{"rope_theta": 100000.0, "bias": "all", "warmup_steps": 323, "final_lr_fraction": 0.0, "max_steps": 7990}
MLP neurons of a small language model. Each row is named by its layer, matrix (up: input weights) and neuron, and shows model dimensions 0-191. Each number is 128 + 32 x the weight over its row's rms, rounded and kept within 0 to 255. Numbers have three digits each.
After each neuron's rows, "fires on" lists the tokens most often at its 100 highest values on Wikipedia text that the model never trained on. A number after a token or word is its count.

L3.up616:071191149139101088117069106077095151126159113141123152139146166158080096071183141125151154083139157162105138111174129115083162163102156173156123125154161146092168134114082117147058163151138127113083133164130138111094118091129177071162100138185186111106151198114133139196088122137103123088069111134135148083116152107143134163135152170148102178097139096197114086159130142102149083153143097130086123110055103098139163101115095134100080113138123100141091170128122130080123159135161134165133124127135100165174073092154108176152029134134195179121146095074107120147157156096132110076
fires on: " pre" 34, " most" 20, " sp" 16, " more" 13, "st" 6

L4.up439:125143206106125121059118148160105071159135141127139137116119155173101194122194134150105100060157135098152177113150088146152152061126126129184156104136116121183099108119143117085081102093147190115118134141117113139104152180114111098094105125115181073085098195168149125156122153089093108123083125186135066110115158123099085149143144086106137158097120112117083139173113085102130151125174125183066077151107115077108135116087111151075143150065146145219084106102067165149152126116124159160127132174140185213110122118109140145133113114175150178095121135151104130154156110126110142088
fires on: "y" 40, "t" 12, "ence" 11, "ity" 10, "che" 8

L3.up401:141116132160120125148113106123134126156056152102116125149116115112055068153151136132143188145140116098128133106164098144112164151146155141106081174148184158095112143067128163098153186134088100103057124181128066131117191135103144122090121129133177114221148105148129217114096095099072065145090124083128083071046142104094135119096159125145171112169165179150155106167117118101158141178103093162154160144110111104109108115104125086139102118154074101177171164151119066144169156159088134178116165122134142133118069098121112115130119155136159128135144074149098130173149138168115199125
fires on: "ter" 25, "od" 9, "if" 9, "position" 8, "point" 7, "e" 7

L4.up746:125139151154145085085100162104152171134149085161180115139149181159111111117120135122154098078127165192121129091069145107116122154127183132147121101111182161121126172031135119126108118065098133125100105127143128151118130143129138148142093096105076131174181164077152158135143108130146092079084121138105151142190161153133119092136138148116118140110165103136138110166105109086185119086150098170164121140133121062136180138105123117104094208126115090111163138125117129068223139120122093112108100082236108114101137195087098159123164129147108103110180087045146165106153083179088119107
fires on: " " 32, "-" 20, "ce" 8, "po" 7

L4.up435:082117124169098122110099121122153139143149070159152174072121164078102094101148127134097118082122163108135117108118144120120115149127178165123127192173156124129116132126147123122101158050122098155096054131124145167135104166146186147114104140122160081121082182091170106133155130126135153097059079162160141149190168185084100128146159090148131104134077125177158065082100091161118184098103059125152080138118109118090084045127152060140123144092137110094155109161154138153158180105070144141091135151133204172137076136129095136167146073071148126135204167125121122122126109130153142101
fires on: "g" 34, "th" 17, "m" 9, "b" 8, "ge" 5

L3.up131:103128099157144100086142161108138149156119099110121101116125179117153159126074122191088135082148132119071188151075156117116138132131146140156124094109140158150126104144126182063099130148102109109152113112121060148087146165073199129165166149107085138098127140129074053114143105123169127125100125148158089128110155228101134200047092136182156135101142135135100140116124105137125144134097172159123191182139146076105114132132152109154117198121157109226130169155092085116173149129176124176156120105153081165107133180175091141152123067121125111158178092090150112170138096086139120118
fires on: "o" 47, "ent" 10, "ad" 10, "ed" 5

L4.up110:142154125169113126128124131075160151134113105163080133121175154158119172105138186122130185098143158123140145081135148108152085180053138075145141098054102069108136129130081190096123137132107103134042047128128122113142146119158105154120138132144092099117169232121098120137129139111116084148092083129124081101150098133141116124100121139150171128090091095215072125139103091173159144113144156158091123128100135113162064141104129163124140116122151113201179129130138180100100147094089118121126064137120145120098119194150147180200152109124142093173148094082151122104106156081107177182
fires on: "\n" 27, "d" 13, "ant" 9, "de" 8, "se" 8

L3.up683:155219174132174089083124154114094148194181153118140150153157211149069158109158169075128123108135109137122105102175118123128158170102139143178142128105128089165097131156066094116139104115145095205171124134108147082064046162144149152102109128160150135159166122112129125124105156071113126099126116096126106141110106124099085100144128099137168131146135107128095050138150125086133151150183079126081101135125150110103172121096116120126120130085082092177089114090112152145109112137109089132132081130135156130138096157157082171138092137058108240148149141073156090086158113059150112123
fires on: " be" 25, " to" 21, " an" 13, " are" 10, " |" 8

L4.up251:082081151127126162181038084088110116073094081130105144088146128120140163168107153180159164114058194132164121137110152100098099109132160116087163111099106172143108108145171176163152138155140104139081071136145088115205144160135160118135087135100117107194138156112127166083063138105137108103178097218145110122147133128110109177137127215169112136137076125087115105105136078117150138118156094125150126112096121105126066107092168147112081101112080152093105099069138120151137178104135113112102159129106141164119117110178165110140103108122164100124159173114140065067166135130072151098
fires on: "s" 36, "e" 10, "k" 9, " brother" 8, "l" 8, "ly" 5

L3.up404:143188116092173151126144177163145115137105101151122099136164138154075127135117141156088143100139141143133105134157078091081103152127148170085128122102131136146144141123108118117121203125124138153065140134072079099109089132130126132101063096133123099213154117189124178169148133085154062082117090125154097131122128121156152126138139239133202112031170116173144107116146127067124113117159125154156139155120079069103164103161080085073137097116122068169158157110100102112147156166198117174164104107162165160124096145151096108159066123073088120140118158106094123116172133102138124155
fires on: "on" 25, "con" 17, "in" 16, " of" 14, " under" 7

L3.up23:159137120128121142137091102132112114130124170149065108112142109125121116092126151178109076086147109132092096107140156172164139131132201122125144088152193139143160127128109118081073158103153158183103121129057124137104100120179131167109112117138166080167178118118182090124072164061138050076108108157097078043109149118144089088100122138177147106090119122151147166167134065113136238143194120126151184092095158078117136073141205138149123149085071086154125129109142154151141120174093102113133057150134116126137087114149115139153087121107136150132135147130111118151113120058098121133
fires on: " an" 13, ")" 13, "d" 12, "hi" 10, " |" 9, "li" 9

L4.up270:106130126139105105126123159086116156123094063114133103132126151134144142118105109171158130087099154100080153137129175088101143164123124108157168103052145185152109170126099088168125180121146144121113087183125138179165132120129146088160131097140120142151123169157168163185111120099101127059125162185151109126172142106141124158162143088137179123153074122106135152092138126106084118057102092168128117196136161150123084127131177119089047160157113112155114078077131117083124167110169104114110084155139207159167103097140034117143112106126146156193167157122050111057191149149110092107
fires on: "s" 43, "B" 7, "th" 7, "k" 6, "av" 6, "ers" 5

L3.up139:138105177225088105095126174081070176155097142105114112110116101090085146050161092113083162162089110193091109110107135149126151111135107184115119177173133104144155161108141178108134116061116144138112152123096100088091077137167161110091131123167103141129113174138141102148118117114082154141114060121089149140177166146114148132137164113135179192101146090132126138075046153146111154188132050156121134125086132150130131073088158127141116121138121147129143101153133114134119137149063151154136119157099134175059109139088142140156142069093157107129126141153198126173220105116117086133
fires on: "d" 37, " imp" 24, "g" 10, "b" 7, "ig" 5, "em" 4

L3.up531:083122128185141096128131184071112143150164120121131085118133100101099143068120128180179092126137166138133081101106172135083170089098162125160141119171083136141148140087141126196143101133165117133112065121092123134135138172133114140111185100128107147145145145155129177154107112104097121146166128173126113150104113159092125093117124141135066160153106067155092141165094147129128180141110087138107136105073114122108162162184160152055131207178133128096150128123088168170188168127099119204107103118121117138115160229197112126094110092084203098154142094105133179099175079091127161088
fires on: "t" 25, "b" 12, "de" 8, " We" 5

L4.up512:078129108180142078089154141090109091180142127123083125132155089112097144089153185106161134100093139121058120105172188141125134192142094128070133184136134168174110066112084211143082097108124135088089103108111105157171100164155128092148119132154111153155140113134141193091124139099135110077178143138104111078141117128126074127084131133112141147167118101153095175156119176129116110114154122212143170116126129133125152126131135082063175198076102101106174139107073147129136182141059122163146037165158055119124123115131135147134091142124132108149130173119091066127164127146105156127
fires on: "de" 18, "p" 13, "st" 10, "ll" 8, "b" 8, "und" 7

L3.up157:135073175126125098093067123096145127175158113144177142165085112092104157119137155125131131135081161111127137123158144091180156153128113112104096069150165143134104114136118154153094150103195172151063115117136096134102103133086140107105135124131128106114148115149072162159188142135174129134192113107148099159191129125172162189062112112109207104149119068125129138110139057164193161175155141090060201086163110102195116085170119132146121111177080175149112102094082175126158134073108121103115171157154187155132081153094110161104085094151116138134147122094084094117157091127116092122
fires on: " power" 17, " st" 16, "ty" 11, "ment" 8, "ress" 5

L3.up448:052138105141126098122114143128123154172162111121197160106142159085139108162083173077147115162150141114140201096125182125094161163106170215131171125167121162160151088113125149173080130161148141126081123136186102131084149191117112190080123104101078141144213161092106124129098124139123110123131088141108159094197096149154150106104150097090123165143094108167123138131154170102121105118119101138111147101158077157170145157111166132084049176164104150120117156085123115120138148085140066130134167149146109168162095153191077106124068134103151168110144092058146137087091118097099093151
fires on: "-" 24, " (" 14, " " 13, " their" 13, " co" 9, " the" 9

L3.up357:081131104140167152094106092170139091126122077153152120153127153119096086098141117128129140092079148101146180123127216082120106100096150099107106166104155148183139167124102180167140079117094125176157077145067097153106165193118126165095143110175121130124167176103079197068057094113140142135123105109131086115074179136153113125122161120087169131185128134163067131168065163140181111132083150174145076129145118119125096134145175091158095092099077144135123149114094142122129146113065114182098102124096222074130175153138099136134094118110165137180138134103143123141147128108108139190
fires on: "e" 17, "ine" 10, " a" 9, "da" 9, "ium" 7, "a" 7

L3.up128:160125148221092078095087121126116099157122134127144104132182127117080111132068109106160191109174113143151127116126101133169115128174161139178097120113126139117145167091135100189130172150107189087036162145170109136163155118134181114130098128163077107179119122167120139100118144108094141132137112147097113101109155045146117130140158145147105149081079164102136088139091128078174175164124126157113153165113115096137131137147080100074100121135147166096216181100141158070115139104143097193099190148156114116111090082162180091136079096113146155115155153087137086169168195115165127115
fires on: " sp" 83, "ter" 4, "cur" 4

L3.up761:092119174180134064121098079076148040103133146210131153111135086144129129137120110088126120122102045122120141089194145123137137112127109139084122115128254133153063148102169135121124134092171139177112119145113154110148113148155138114160158104126129202142105098187175110144142114131174125112116186187126101149101163129133155194133106123107129062151118093114116106181141161100103130162178187176086153086151135144116106135171115089114161149122089089084145174168114122119176150103080127084132152124170138152168204095102125118102106060143136122090155160122098112136141115138100128130
fires on: "ity" 30, "ance" 21, " match" 9, " country" 5, "ide" 4

L4.up583:118149077166162122103116140080140116107075078144139090096127090107139108113059120149155108056055119146182183109114168120111127117056127146094157118160146144113162115086165119096134123145211118201096096094068139062112129169173150144156138119120135116168153117130120132162130103110152106085127088135133097139070124128092100084156178157140148124116086139145116151168139044130147115169108123131134108081147169118120124098119135107152161141094077116184172129125073199136134170112137095154116108138129159210159117109129097192163113145160115196088105122158124174137145124158117026136
fires on: "le" 28, "o" 22, "me" 14, "ology" 7, "ary" 5, "ure" 4

L3.up592:143116177139100130103076165133115141155136153145149119142120154096127177110123061142114155081143126131109168112169118120103150208123109124178164133095165140089148141144145107144149198184198138125103118160139142126146140137107140108170100130144105159149127174112122137172043144149070142103061098213141118123143138136164139078090094094049138137133105128093159083117102150086090118104107078147075180130105039110063134086149117123082122129087119069165108123162102153103131165140193125157144116190103160125162164095180151174119089108115132096088121167101059097144138130099104172166
fires on: "f" 30, "==" 21, "m" 8, "u" 7, "ea" 5

L3.up746:096141147108099105126167150181142128200097091118127155138145166154049148114123135145069164151111125104156105109169128085081136147079131129157158144086100126182186104124065120131141161126130133119155085140145118100059125155080171176086096109139123096184180164166113115126180152127120094105136112122186098129152140149071104105106179206128227138135151141186109088113157082163131129145150142129084115123126124154104167126075103104113141139134119072152098109112124129140176107158111095192161046134175191151107082118115092066119073112069101133166123095139123119098185116130117138102
fires on: " of" 61, "e" 27, "in" 11

L3.up372:068154071116131093102138104111119129151134086150140175153176178127062168131091140147137117120169159127076116132152118081111166138107147116151142091091102189118142092083127146123158180103186140125052131178149072138173167219065191140088128128135113139131146089108102125145158122112112098099151130130125135077100137079134059143108117110149096129147120125144181110151171103138152090110142147149056097082121097149106121077173119146148116135133094052202078188063124139168164151118105107136132155143130174153174157098176111145125070121132124144132121126065056140129116119058110140129
fires on: "st" 36, "w" 13, "est" 11, "e" 8, "ent" 5

L3.up421:103186108108216092129115127143095150160123148137183177117146166138130135126117121119160104119149118168111136122144162085055159125099153134142121130175130171165121118093160152168069127154106129120141102211131137126086130190111116133136137041096054149166171170119132160098100118084124084135119159110137103099136150140059117134155132136110134167126105092143091106132097159072177136135147121134153077147074096148177131143138175121054043133087151155165161136124115078165151157196131137107123165098147079187171119127167108106115069108046208120120139117077108167105140142132123143114
fires on: "A" 18, "-" 13, " the" 8, "63" 8, "0" 6, " for" 5

L4.up505:110183099080109122110057136106118124145067068108143114077194111204057135152159104138136125115115101115131082142141141077132153121117122155181173117101143163128195144149134124171051084094151142133135137165115188123096139126120143101092191116145145166098145133158180098108142112135079063105106091175113083158133162158178124118125157184158149145102103129078084108070104108112159154185161134126157156068155077167084072107094122088121091184136180115184119143144049118135125144114136128113094163153096139128167141139123143130131137135063172116142110187136093156093112130093109158121
fires on: "z" 23, "y" 12, "iz" 8, "ja" 7, "ary" 5, "ral" 5

L3.up713:133107145159128146136092167095052161137107159146101087145150091076070070092095093173090160144073166126141087166162144124165151120106124113093190131135116117101185092144113139137108151082145151183156123138112127060136088138116146049155156110162140111110131206103134145166174105104120102118117122162138114147160094109148177111140118134113150183117174066163156138069111108099107125116135101129126153166055090156191076089095073136136105148117167099196134142112107104119158144171167141102094080074110083184148133126138113144149128143094181120157134130092155184086129123070069141070
fires on: "k" 23, "al" 22, "d" 18, " Al" 7, "g" 6

L3.up344:086161078183211074140110173092172158129063178165157131143073135081096161045118133165195176146133186089078080120112156116126107143107166111092139096115108202118120142133118108148122107161127112140115159132106113098148129146108106156134074127156109116087160112171150179131128124118117128086114134110137109147098131121076097125183131151132121115136086153102141109098098096143158173112129121179132164138157101140137109152168171121127123217109103118202124143077105124166152141090112101108100215121091142106121176165189033157143116077081169109120152135140079138099094126116166117142
fires on: "est" 35, "st" 9, "ing" 7, " first" 7, "an" 6, " last" 5